{"parallel_block": false, "lr_mult_o": 0.783, "schedule": "wsd", "train_tokens": 900600000, "steps": 6872}
MLP neurons of a small language model. Each row is named by its layer, matrix (up: input weights) and neuron, and shows model dimensions 0-127. Each number is 500 + 50 x the weight over its row's rms, rounded and kept within 0 to 999. Numbers have three digits each.
Before each neuron's rows, "fires on" lists the tokens most often at its 100 highest values on Wikipedia text that the model never trained on. A number after a token or word is its count.

fires on: "-" 42, "–" 8, "," 5, "=" 5, " and" 4
L6.up969:584459523547492503479539529437510555551515331560491562507474498485498518423489464538528501501534516518474441587531552471479565550562501525588485458634557470501395470471472492510511457516514618561527442458409550495492523497470490473541550488466499470577503512505537439470487530537444499574539413519534442478516436449453447543523450516534501422469497500458484507511387475528487508488449

fires on: "-" 38, " \"" 10, " '" 4
L6.up1063:488527483589542482490527524625394534522473453497470592464499464446484462529530519469483495429544507486399494413552487545439529484524447589579538598563559428444498444465501520551480438574505548576502501444481396455462581518554486485490543438544497497424539497514516471492503538488453541522465480438441615487439501467480426499473526553507579457531488458469431501512359441505463517562514

fires on: " –" 18, " place" 16, " first" 13, " being" 7, " January" 6, " 3" 6
L6.up129:552564465460399637430514478507490539557608440543473460471461530464448616462425481505519478495541506465449504527468460498453546578485414482521530430592474574517570534572487450466443532511599491539543522519506460534579513508487499564503475561516553422482560513450511565514471505475595442480538504446510539468590499473459472475453552584485584493475559516483525530530518507425398476534456

fires on: " and" 44, " or" 27, " into" 6, " with" 5, "|" 4
L6.up379:509505571393469610536482481580527472562495487507466539486484516465526532420379535481510557529528413480519450549488432554522492483508480529531493477482568483586476492556533471552437430442486533536439477468481529538493432517446537494560540547504487434534477518600455445518426455532514354580461533481481566502554558438393542457421458503496455564482560468441497475498585520532495515474573

fires on: " and" 31, " to" 13, " l" 10, " f" 7, "," 7, "–" 6
L8.up1763:518520560530499555491567504495481546564533500488456528533545597538481586503433516491570471519532656571480494535480491550535550491547502487538555456551386502491400548529511438496503526522497562549483517454388588493498544458504538523436437516484522538560598470464485425548457482612468421571465482480445524481596441554470454467533446526555500433495480549544498463493412433417495513456546

fires on: "'" 32, " a" 14, "A" 12, " |" 11, "t" 7, "d" 4
L6.up776:479406559586543478463512454526494408505551417551592511468494512531495445423398433485536502497566536530399514512509486543561509546534471459440529422458432545520453509529553509478434430427518436486513450452434460421435469497428503442577536503564504498463570505511473508536446567462577415540472505553485546482489484451535552514469514457534522428489483414563442433494534550541484490559460

fires on: "s" 41, "l" 13, "y" 7, "ly" 6, "r" 5, " of" 4
L6.up1626:417467448555575470465548391518484437470580444453514523492443540514416537529531438605554552544527521477538380507455509498538442527493451517546546471552430557462473517607546479597516485519558405532467533494468534543499475449475523408532458554584485499507520621522565532503484509487527460528501533505447515451480485490558482559461520427573565541427507593533448524461460514475424540597452

fires on: "-" 41, " and" 25
L6.up927:523575559491496512447545493537407509452523379558522597464488507425493537524523542550467455369556551498456549496502544468461430488540533476652517533557581506550531437544539475569513496449515510534474435543565461525502522468500427421493502400498498461404581436389588523553512402480486488489515475535460474477494489493526493420443540558507514526564516465538427524523494534534453568492503

fires on: "e" 20, "n" 18, "ie" 4, "za" 4, "ee" 4
L6.up202:469501496444499462522542493523564454529549519458580520429506596530454544497453482485514476485522506617520436471518456511494529503551444574468561450525530481470452594560528498523488468506519501535430547494401522473607368465607502518518488443476521485497520524453524522578508545507462490493425403563419479482465640502640467477494498444498439524461451556477506462497527451549452485511437

fires on: "L" 17, "P" 11, "S" 10, "T" 6, "C" 5, "OC" 5
L6.up1901:564488500547485539617508458518545406515634425534544457488570519562438499504407503455504423567544432554537471571493489583457540511563477526468551516548468512585424529523493535529490435494450487529490431434398459472490529536529490478569576381582547394414593389503495473549480503531430406507404447556477437478553438479413471532589510552442482484502530570533548569495566422527447519446494

fires on: "s" 17, " to" 13, " which" 12, "e" 9, "ly" 5, " only" 5
L6.up1857:455532504421449503469566537456529523498503480385466517520511580516501464458428481523493552466551594550537553508502421535558448535543514568646462476484512432444411492502579575570464467445480464545471528512439499532532406545497488584516545421516434448484517427468534444587414518544445469517481570375465481504551427532560577495469585532513481552502490533554508572526627588605605645480525

fires on: "\n" 17, " |" 12, " and" 12, "|" 9, " (" 8, "{" 5
L8.up1485:570550492505507542474465535558520433586447509498531447545501531505459488492477480548578473541638523452535480555444521545545477645519438506522672462508469512518470429527473571470655447494504425557416509494506548496414436437488502419540473518537516503473502455469477589608445476449438424498519422528567527446459525522547524440449542463530435555402582549513530433521602554533493470586439

fires on: ":" 37, "s" 9, "n" 5, "e" 5, ";" 5
L6.up1704:486463422538485571568462467586601466586481416574590508572631499593468510461427523564513524504544469482477458486466545447522533642505504539449502467510513464488539496498503519545501467473442521520487466432365522468463487515634527523491498505592465516510525494408476431563540571548459469537468456459477392462525522447532443397495448481512511545484467564455537504488571451473503518498482

fires on: "s" 77, "n" 4, "-" 4
L6.up440:467556458499529570483440496473536613481586455512506540487505562476438590626484514591550534610512608471566565503518469489515536601537519512490501459491369446461469572556547494515470451459512496491449428535453462512509499506435507463497482538637510454411536489515552514531466503510584430525438515511455463435489558507616503520520519465504582557444525553559483392417587517482514468446585

fires on: " and" 26, "–" 14, "^" 13, "t" 9, "y" 5, "g" 4
L6.up944:466495448607480537452588498464564537456507546397391578507516522579460551531393552491441540444516532427467465505505462610468588557563482456489534507500422450414529512586492496516535508559497465488494515484473584499531503494545451440550531517658480540454528442400476512582480442466446409511483475393538500482589596525491523486552472543525620487524528560547468553535443573516444501536495

fires on: " |" 60, "|" 39
L6.up1559:456552480515462526502499490580461451545529412582490527454461520428485435526451453541479542541527496548468523569548456488536465486545514504488546457438508505512473557416604492513504386465572536618532440461529533428448380476554486436438542521586480430434484514558468466564489494527497461581478518503487558498436508515491502409451517527524501439515491489545526505526505547457490535514478

fires on: "S" 43, "s" 18
L8.up1248:560582446508545492519499466515514538396542445498461505502485577508442435474469509513542419489531563389445499462475484559531441537580519583498662508570514472553534528524456552520464399553519434458411474483446491529564499534525515499482507457552546491463536504507571536481530458498464436493369573514440444439568426571580581572549551548515458477380455548516478471378546504482528619549503